Weights of a small transformer language model.
Size: 9 layers, width 320, 5 heads of 64, MLP 1280 GELU, vocabulary 16350, 16.5M parameters.
Architecture: learned positions, no biases in attention or MLP.
Training: a variant of Adam for these matrices, 752M tokens, 5735 steps.
MLP neurons of a small language model. Each row is named by its layer, matrix (up: input weights; down: output weights) and neuron, and shows model dimensions 32-287. Each number is 500 + 25 x the weight over its row's rms, rounded and kept within 0 to 999. Numbers have three digits each.
After each neuron's rows, "fires before" lists the tokens most often just after its 100 highest values on Wikipedia text that the model never trained on.

L3.up335:513489486503448458555474496502477487472485526508506528532481515485484502525503498456539519509502531527465467461531538520515473533456473500499437490478488530537467536516511506544547483439515536484530507504494473497507464510533490545468503508476477488514466520449490446535446518503502525490488495524508476487509525445489497503458538532504521534471563497528525479513514493502487484496490512548469487484466488473524484534533505439485465512522501532458504490548495482545528502497540536481489551507523506512526515503493481513502493487486477501523502480477506485495517490513530523489534510483499470479443490499513520506515492495489480534490523489486487505553496508488503489529508517519509485525525489482458506510493498507503457549503517517459509500530544414475520550514544526
L3.down335:511502499555487484509537499467503489522460537494503486486467479461496511446467475504467518514482485505508485515517493521510539493502530531538482533488450518473498506517509497497479502496487549557496498486480528515510510451492514512454520516485495469520517501504472525523503500515487522525499508517500497524485482512485515518456511537481469478513501518517497505504484517491456477495490504477518491521497511522524516486469458551491538496547539492502518503508490528492487513511494489515537523487516521493513529494540520535502533471478471451475516476484498438502491517494498513566496429537527523488505473471541482530498542490540502486490538471478482489488515446508512457492490450507483461447495509532518485557496463500532499490475533448514511477511527512496484486502536499
fires before: " |", " 0"

L2.up316:472476473519500454454517502497504476509449522501503500494433494480502465486522517509492484534488433489493513494488500517513479504529468523466473513507529482499537526489474517501540471456538522483544507481521507515524498504527569504494498486491471530504486498527520506477460531511509491486509512533511515510519520519486504482487506503513492534493555525526467507514486467524485528510504490455547496504501527477487531532476551455528505544507500513493513490491487500514551510526509497514466469495521473513506520468507514492547566428476515483508523489538503510487512547577483442461503511447486496473492450472491507505486493531493484506481523520506497494451477485494479496497505503501507506553523491460480492493474482503506498472486519463463485490474510517475506529526509495
L2.down316:463487518503446506492531503513504507468466490525473488507529477500499484459517499530514511501503473513474490471506516502489515471508450468531530498526512533576480495486498469492550516511490524537485525501456461492487503490548488509498522540520531494444486458502521479523498500507498528521473539532525493532563488508512521513496548498491474515554494477464513502516497485531525483475558477470536519485476521481510502503463521499483545461491475469506496492493495441446494474509501490500472467533514487535530506492469509503464489506504527545466535488462482509529504495471473503498494492476515494513473530517463542520518512475475482494449495491501482524517496464519526495489480501536503490476551547496506482539476561505492507464522523452506528453491423508488519467510541481
fires before: "\n", "The", "In"

L3.up652:492465488539467522521486520512541490497475529518450500501494513478518507455534497491485506551481496494489475510520482507517493486472481451493479507486477533466502521505456475483491485550518529481428544529460476489499511465508465503474468484464524486517516490477516459482526507501543473511475492538517482533523529467473543470487497535524515511492474502491471495518500518553491442507510507450486483528504469538502573473537454463500509499522481509502510499504509514505502532491542513460552508524491487505488516488553514504447551492515493492535506470482548536502495489514473454558510500508500514550495472502534480528515520498495493477510492515508502520517502553554496451499509473465480497470473501521506467511539478492463488545502521510485501538510512477458519519513487497
L3.down652:526526473511473496490481511516512455515504529495529479550534520502491471511447526532491510497498482502515502484492513527486486521483500525452499510501503521497466524486541516485524514490522509488505523488510494485550506493470494516493460523498450531477499534543488509538448468504521493503519468519546461485534473531527551480525504522514521498518456507494512513538529523483518476467515464490519465513493450505521452482491525511546482514471450492520477534504510499448492519533522483500507509494446533481501456486493536459491500515498475492504516487435520460511519496464525523495493526488449465547480526494477518494492487452461500466505459507474517457545512514496558436457511524510498470502498503572542478527522487504502495524505553465533491471472537512495457500476532521
fires before: ")", " (", " m", ".", "%", " |"

L3.up802:468478501503456514470539498508516492512506505506474557477487504474505486471554507486491472457452513512542444531511502477502536507503501506502510486473478459525503481496524492489529487544495492499501518447479534493518499473495471493536503491450514506509478490490450535514466504476481497528522515483505491492519514498502520461494480502507503505469511463538482469496471520481510450504538502531498515478490485533517456515524530475491501506470472511459499477517477516524483547518450501536497530506451473499477527479533482543474489520487458473513509457497558447471482523515553527457491508513478475549499529512461510520568513507512488479477499522495487519503515536492478500503560453506504515512472535485506467513482511497505483527522478541494531482522496463468553511560506490
L3.down802:523492542508500495507500500501538472502484459483502502483510475541506515473447502498507489514476463535519528527495495505495551528507506478502510530500493548524510542469482504496426501508544523476528504556511493504522457492557517478471516535482485538509469537531544490502526523506470548478509503484498468513510496556535516506484530465521518503516472483497556490481504536484450491484499543451502497520507479500510540519524481465485502525465495536480476525476529479532503424489484519508516499508515503495471512502501490494516499492503495521491494542492478463487541532525500493504492471476508464501510530487509507516469456526503540508502463461484520484479443534495456503515485487449561504518505444512455520471499458498491508500509493485489466473507508533495457486446491467
fires before: " |", " first", " 3"

L2.up843:501479449482492491524542497486484504512473517499468531572492480468500446484547471503480506555530467526499498530525502492505559481527474507537455533512477506471524517525475492500550512506498511489499498519471478483514525459544527491509472492423505539489499518499471478476508461501508542497449540558510476500520515493441501516471518501505484491493520524479498509520488530520484479503499517463499489508493514465477514494529553517513514548490489518475500502431507473520495528487452529491490531501505483485472542521489468475500490446494484501520478486469532510497507511485512478504483506479483501494490509501510504520534489486516493499507506500487491507487494493533491532539482536538507497523498518512489503478494471491496522531505496534489489456502487520491507529505452510
L2.down843:487484512551546473501467476537516496476508472483495525514523512464534492515503481522544548482500535526528485517524463497487503485517546517488516474498466505542523519512463499491458494478479495507473515504460482471486588507508498457508502512521529501509445520486513496483492473522536496501550477521512495494525524503508500488503500467523504509531445525536498492501511486457467496487502483481495491496487490506500509502519483438512477506502531515477560464455508488471496506514514460516491526474482529468478462499476545488457572479479502510504479462525541490521485520480536551506472533508566498500505476499506503489464494473527468509472546491513515513483488504522473512479494510507487511470491546495518462513535479498475497460489477556482539507485488513488527472487490495
fires before: "\n"

L2.up397:497483541499509477471522502492488481464471508512450551516507481473508517526511505460516524534482487520515457503518498530507496490530493471555509506513508487512475500518526509541510510478500517498468472502507489474519492469488513491485525495477477517493502466520457526480481521498480499515526525514514477560498492484484486531486451475529505496527491532478495518510503487497456496487541520520471491439483501518522526508469479532505452483567465491514493492476484457493483544503464496553509505529488503525536495499506505467485542527506523468521481488456541486483522531582481514501508540518479503520486490512454545507493443499518467525501500492490465493541532504513518526501532515534502533511478503494524479488502446458515501523533465517481508523528481518436492525481433491
L2.down397:442474454472467471503474513509499527509507477474501532490503483504504524541505497517490514496518484444506559531520494482470516542449450468527516495535490553522521519575503476436494509513517483508464526514467494477478503454523498480500490526504487455505484499495488494508497524476498507515517497580475481492521520521499527484477492452458478469489486431506508579473494498483499512497500549539500481500509509511529485502532503490501525497545479484472525501566502493476501499501472539525544499514484522501490519504479514512464461499468516487488472544545526521529499514479521538500485512512556496472485484461446486568509522497503510472476461490506490530463542505491478441496485497497488496510537508470465516497546518500496521496454501517508492502490486518553495464493521481
fires before: ".", ";", " States"

L3.up1201:531496459500446432463522512533515519547503539478487508495522527484506527494523523480498480523452478478520472520475485513498522503512465516488512493468449492498472508476520505446480485515501523516479505541489507504556537465461451516519425537487514468534502470500527470508473487528479492482543482493502442519504479471477520502485495508493538482465475494520495501528493510526543488498531474486507507497488494526521455531512427519487469498491493489535502485508477500510488509476510524502475537522487507528512496488456508499491492490512498486504525489511523466507501531475526494469502509525526558505493484509489499495540535474527481478520471469495478512524516524502499504504489461511554500455503475463513478543503533487491485465516479464482527537486493520434485468553514494
L3.down1201:528494506481500521526513487457469495504509499509486534497473532510464536516472497468493488533448502502469510463508496515527501468472434515491516531512503496485510474487497529481540524468517497473461493479516529513521484515520523516527499514497497501541464543482499476477516477520496541501492518509567500486498549513540507486568479468496487509492505491429500504518511507506482520508493549477481524474481554495510509511488477499449491530486511494477526534478505493453546485498527472504466494558527474491527476497487498528513515541520482484495504547518488511489507479469455468517492518475474516463501467563514498555497475519532488473522528445524482457464480522499477499534477476534508475482509508489493542444505511487502461497499507510508481483520493526542524476480461435
fires before: ".", "-", "13", " Dec"

L3.up1230:482476461475533483545508485463542510480503472501504534487530494447481489514505502515501500533468496472496500514484470497460499471524494489511471521505529523493526464458531495555483459517528495499496479504506507524526509491511524470502486496500490528511500495523509480487463534495507536494467543528530539493490517501481484487530481511501522544514499536499466479515495489495502428506497495522485477512518452493503518489454523506462545517485482512511515561481514518507457529481565445501442472502492481505470472495529528504516472481510501490500454518558542550510560504489496471490505462477493462462454486466467511493457515539481548521526481469511488523508463511519500486479514496485477523505564554502505503455485517497495475494483506478479522495512529510516536524458491530
L3.down1230:466506485472516433514516511504457490531516531514512493518524515506466483514517461519478487544514482518502537496486508517503460454572467477513549522474477546495490522487519479537494517493478517528572525514495503520524459517545460509516511449505491477512501492502455496500496500524507492499478461485496539519505536523508498477487482516532479454515461515495505481494489509471481514497499501502451499505462557522476537517491508499556505495519466486533497546539499498493510511477532478510485433492474544483525492498535507489488538512516478489507512546497498455468421461468487513535542484490556479490511464520500478483491492575526520513517506500476488490508504527530531453515511467491480500505497525525501468554514535504516488503544482530546510507496472516499456489511464482
fires before: "\n"

L2.up1081:495493475483482526458462498523497509508537477525484509555500481515507512467540529473454494507481515486544503522512457477514512524518493488532513487476454532538476479504539499460493456523484478484504459484435509526529500495462465490475504475446498524522535496499456478495476491496518466485505492497516472484523482489481493511527502507488486538477481500549477513496509512483549476532430486494480516512503510517540463483522490545505506516502482505477491508496488488490498547496514501539471549503475468504530529539464526520461508541547540498516496449509506531501491504554506496475514475497499499515479544488509562510523499497541494507462513470492502507503488498505483530519514462498528484517464528491548469529473534499485460497478539520496561477558495476491510529507506532
L2.down1081:544518483469533517502489484518498476546531481504480486535535484492505506484532484445545500492522472548474525472505526475491436524489495519506520520516498501514486439516477482492486475543565485465489502481466529547513528524453530493473506490520501549480525518507495502535475495455511561519490514502483443516528510479479466496500488524495499489506519531546527473503498482514504579485540464508523484473543499508484514500520541505504497497493521498538503450501473539489560476503521509500471529489524531482494499535488476496561503491499547510494498498548433536482514492525496462500491506496501461485488526485486514470456514518513489507503520542491542509520487505484482527538544499459527534489517500484473514508505515473500497522495511480485470526505517502466494474524503477
fires before: ".", "70", ":", " –", "0"

L2.up173:508489504529546460462492476497487503493474465487495542462461509518505530491524511516509472486489492476505464484484485538530495501527484476502499509507542481467473497503492490536532474501473481519493526482488491478512433541499466498542491468510505520480560444532519486460516517524494464492500516484515509542511510486512515534532470437510498525484477557502462489519485447500554506462504490473471494467518483490516496528529492521505480492526474443482487543501462522520496533521495497448525478535513509464530498520487482513518538466466491466524478507463546526502490569532486469531502521466516526466464495483472511494508533515513485512495502504498508485494512545467452491502543516522539492521502536478479504515519497506508500522499452521454512542482513527513519507525463474
L2.down173:513477498506517494507474527509475508506471495487455532487547499530513516485522445497469422504478492477489487519490515471546495484566506476492490515485535475523557471494465538484518460502512507466508471449487470506508499526490505503520543439525473544500459476544502479466503478512501473477505503510475516480462527464545535504540492501482513515533512505503514471529491486520502519489505521483521499493504538538469512499515505532544477516488465525486442511513477472503490500526523475474526498458532479488505503485503504549495476534472474500506503482468516478553528510523502477505464542485447458485505492493530472511505485511470528488482552507488528532485500497536527503503488551487481521517499527491520519530522463484463510501479513512509474537529471535496505469503505482
fires before: "\n", " Album", " Notes", " Title", " Peak"

L3.up1250:427485469519508478499481499491488504494510497511456510484530437509480523488533496537474514484499511457533500482496489524496492533493534508522482503479484497501471494444470469546517516496502509500467478471493526520517451488437459508496510512533494516466523454486453507498531530506525498508520496528548508535516468554526563514497486486535477478478489486463491516489483466504496497557530507510479494527500512474511529514485529498491528496508463501461508511519521512512510520490494491498516498533464517457450522510517514484582484454474496476513520448516496542481470499531497506527507550531500505519499491482518510515515490479491483479515488515512426531517515481478468520497518540500498515523516522532524476472496456538503505501501442545534489506542466521494528512497485467
L3.down1250:479495481485513507498469532502515488494491481528465488491498500519475500490515497460505533465505548477511539516509511483497502496497485471518534469467468500506492504517561479486524442491487500520485489480460511549488492502454477475516487500501471478515471473470537468497492524522521473514475464508476533499544542510491492520494480499501501496528509473531485495478508537546502518541477514530486490493531508462502514488452496443542515510512513486481517524476486474459460490509499499534533516497484484475500516483517517523511537524524533484509515492532469496545537483525471483509500482503490484512492512486496494501481469490513526565482491527539486490465530529532495486528481442425478483480466486523568487487488524476486507471489521495549499511530523465486515454482517511
fires before: "\n", " Set"

L2.up461:476466528473503546519491514506455491475503517499502511496495507530541481512533536526465510447453516480522464464514498514487533476499463514537485493501462504525467501505499481512568495512503468520446466430482502566501506529472534526519495466522482527530506465486493488468477502503468475536514485519490534540515530464491491501509475512543490512514483544516500458551515468474525463505428501484481473475491502532523480528515498516490514495502477505458507473545474532471503531541483498472487542530515491498487490508538494520551546505493495494531499469506491502507546527509463477509472511495525465525472485479494521517506526495503481498515475512488504506506506509543465482524535501503507483511513528533528488491528490484477483515482509542476509547496502485453527505463501498
L2.down461:499515528474473484506496516515461495466509518505537509527485491474493522530506479542482478507511485530508525478490554484535515475504457525514497482484473471516454509506525515505494457526469528540476504408516486518494476501537503478485536539521460505502466510507513535533508493495487522467480524460448533500512531502484525499520464497488486529563445479488530511503497460525499484516457570501452501508485508487518507509493489489518477457538474486476466489498487537492502510478518504486483534473474511485498498558514527520496481479497538451486508490540499487485488514484458550447476509497459505522515492510521505468426499528520491482506536558506455532461562483487490488496527501490470503487513524536509534543541521480464492502506474538485539477492440484490525467500508493
fires before: "\n", ":"

L3.up281:506492450489511465511513488477522524449452530489552524512471487437515476455529470495474480519450497490513486486504494521508494509519499519488480551471526456489518475483496470506509458514485494532501533501515526545527500501484486483512466488545480516533494520523466512465485507502482501473497518523505518501500521518462515519480472499540537521477530535531467499513472520480509472546536484490458518511527510537505479503502499504502495550466468490473503470497486523481483514490480478516458497468474453495419516496483517532479481465511497509513507459524522470514533511513575440453536465451496496484490541508499516545469488522508526502509483514514514537484503512500521507514531536536530516543543515504444506538485504525533484488474494511447468467532498522465527494518497506
L3.down281:460515540532493474539489492508520463467462502518516478567466487472492464489516481525456474486505488501528498473472529479496481492508499464445485520507495522504493505485528454537546482509498523481484512507504510507509494462517488535492527474484454516489502514491508526510497482484496562510511502478521505515532506503490520479483501481470507519466491528538480507528498526508466510537447542486561490529482527506479518549547500495519513502462463488539479491479522464500489484494498507461487457457454505512526538502479517512444490493514482578504450508521494464500529456520494507423509531487490509475516512499516524475486483509490495435501499561507481524462475520510494491476458504498495484525490520511524561482493521506491528500436487526520528457484532515496510475481512558
fires before: "\n"

L2.up614:515479522531487506484547489488537501471503496503502481498489493526502504485539487572475515473433484474542463479531547501469522480458502468499516511437532506495483519520491493485491502503508453481502516486525516495522491548503505514515473444505488504524549491445474488486486536504505433482466506530502481518498488513505489532486526475499510575473506462483473456495490512522523457531497486528483514492493500507505497485469502520525548526492478470470493465511494548499505497533473501528473456528519468521463505463534479532523502492515479521529489507532499531499506516516506488499508503497550489514507490515529492521522544535544473525516486501499485522485499547476540507514518461462508452510486527506488484475481480502521480515482495534475495499513514487459533534491519478
L2.down614:473493522497497482513532454497569492520499524498472484523524484522497518532480500433515515499493508496482522463489491494481433500467509484547492505497518544515515482522510593505480485511531507488504526513486519500494481514511547478529549530515514489512519484499504450501469476468511521420525504528443513490522530474497502520464518518489464511490507536482506515484491448492530472471494482505490482494513491479498510510515506495507521529520508508465530454506498458502490564536492486445458489420502497475484501469510505459487473496499502474491503476513517531472501502555534480495504516498533501515501490510507496512487492518492467510521488450493509523516479508492528493483495478493481530535501498481502470491506475480519507512492498536452534470503523450475522526477523505
fires before: " 0", " Goals", " Apps", " 1", " 4"

L2.up779:512481481523483486513499505488479488489512499466501522526492503507475486511545506541457466472479505499518495504492543467512489490458526454490440534458482555484500522504498487551494471590478509471540441511503480489491531502479511487478507498535492493481577515475482471481496473512449485442494571495491470497501479526475523527504495487546505469508482526498499505500485485507513470457520499460495523515511496484473552523483478510498468515520522502523485468531520463497484506517504535519541504550493506535521500479493513514501503491488416455520504489481512515483472543489509497486501530466499517503527511454491491493510479479522496514507442519500477505510540538520498471478517469506526506507518519500541504499473536521496507515526508563455479458512522466491501498516493524
L2.down779:518507495528491484478500489484498494497481491467508511551489501524491519479521470536470426468490491474499491496541493491496469489491492508494500462504473538496489538469513513543441518482495476516510450480512474525503524491468542519496526522487474518502500464497506511536483500489464498507488560494479529484494490514544493516519495467515497478505515453513499539504510520523455500543485508487512485536494507458475527433494473469515491511531510474520469538496502478463454514534522495588529496520465508515507497557519500501476471513479488489506503546446456502485514497424497472525512482464471513499485484511504519523475532481487502531511480484464502479497496510530479502509498523523470443539535507560486519516520516516514508473509511498493527499483502508504508492464461544
fires before: "\n", " "

L3.up965:564488446522511480489531485516518463516482503501484531516459491491528498482531468509488527546521447527533434505468500511476543473530494526532493497501509464493534473518505502475519487518515544545482530474478465507525501504520449481529492476502512524492498503526496473494510502521533507535519511490514502478527488477514502505525505459510475522485543519518474472514500491509534465463501490486434484500513482505518510503491488526511518563470483495523505470485485529551512525483540502473462504526492489487497505532513487468509507471495500467517487510528478500501506494473526499464520461525519478498486507480473467504498449522498475522509498509496481533494522481509514485497523528538523507471548469501458497504517469495519501468540471523443508485483515499473546551528443471
L3.down965:487499516512503498487459472450514476502471526484505505479506527447467524510508458456497494484463468492473519514530513550467452520528523457504460518523504502500541483481511522538468459501495525534486527470497507507485514508491533512504527502526486506502525491466472518519491510463521493525511472555545511494465503482485515503497498461524487481528513510521514517506487510504564474516497472516498473477499490522471532496501533507531484501536511511508535491510518503513504515515547443505532546531500474527521524455477494496497520505499550504540478445508565492526525500536497506505484524486473468519502512469509530467510517528465474508517487521519488500504503479542481500499533550513483553529531493461522495498490476504497511531497520496477511530451482522487510533541500466
fires before: " ", " Candidate", " Votes", " Party", "\n", " District"

L2.up79:488460458534496483524471493491504496533527475459444533510520526504537506474531457516491487486494522484524483511508506548492510521451493520508475470483513539532480519495495487501492481555523542507490504511494519528506515518472505536511477520485474503536477544506522459483461517477482528534512503503552486547511519486523521493516524497515489436502497495512501487523515525537489480480475489500471497498484475458540488508480508479490511501497462499468504487487505538477527503516518538484480540553509472491481515464499523528512497463525442518562503465543454507502549489536503497516512542467530505535495496547509474503541484473503508447525458506464489554543462508541538465528524502482508492525495513532502451459531531470521490507496455516464489493521537477449540496489500501
L2.down79:497494498499492481435480480493485524511476502528501465529476490489497514449521513472525523468515497524442487500486528484516521474491534551511524512495465486496483503496556508503543497476533504468533507502495506466503503513493522494518485466496574512468527472503520514469504498506484479533454530511519448465509526475529470498517498482520443485484501490500524506512519520471510529508504524493504492522473548500469512545547556523514528516500505498465471503474524531463557522486513504496526491493507477527485434495525465551525524493537497491482499506502487491544499539507472513527465529492505477470498469484516512439539552499477501479512477485512451523477517489486523495493527488471496475463500467503525470502526493462479479472434516516504529505491523537496521501441515475
fires before: " |", "\n", ";", ")", " (", "–"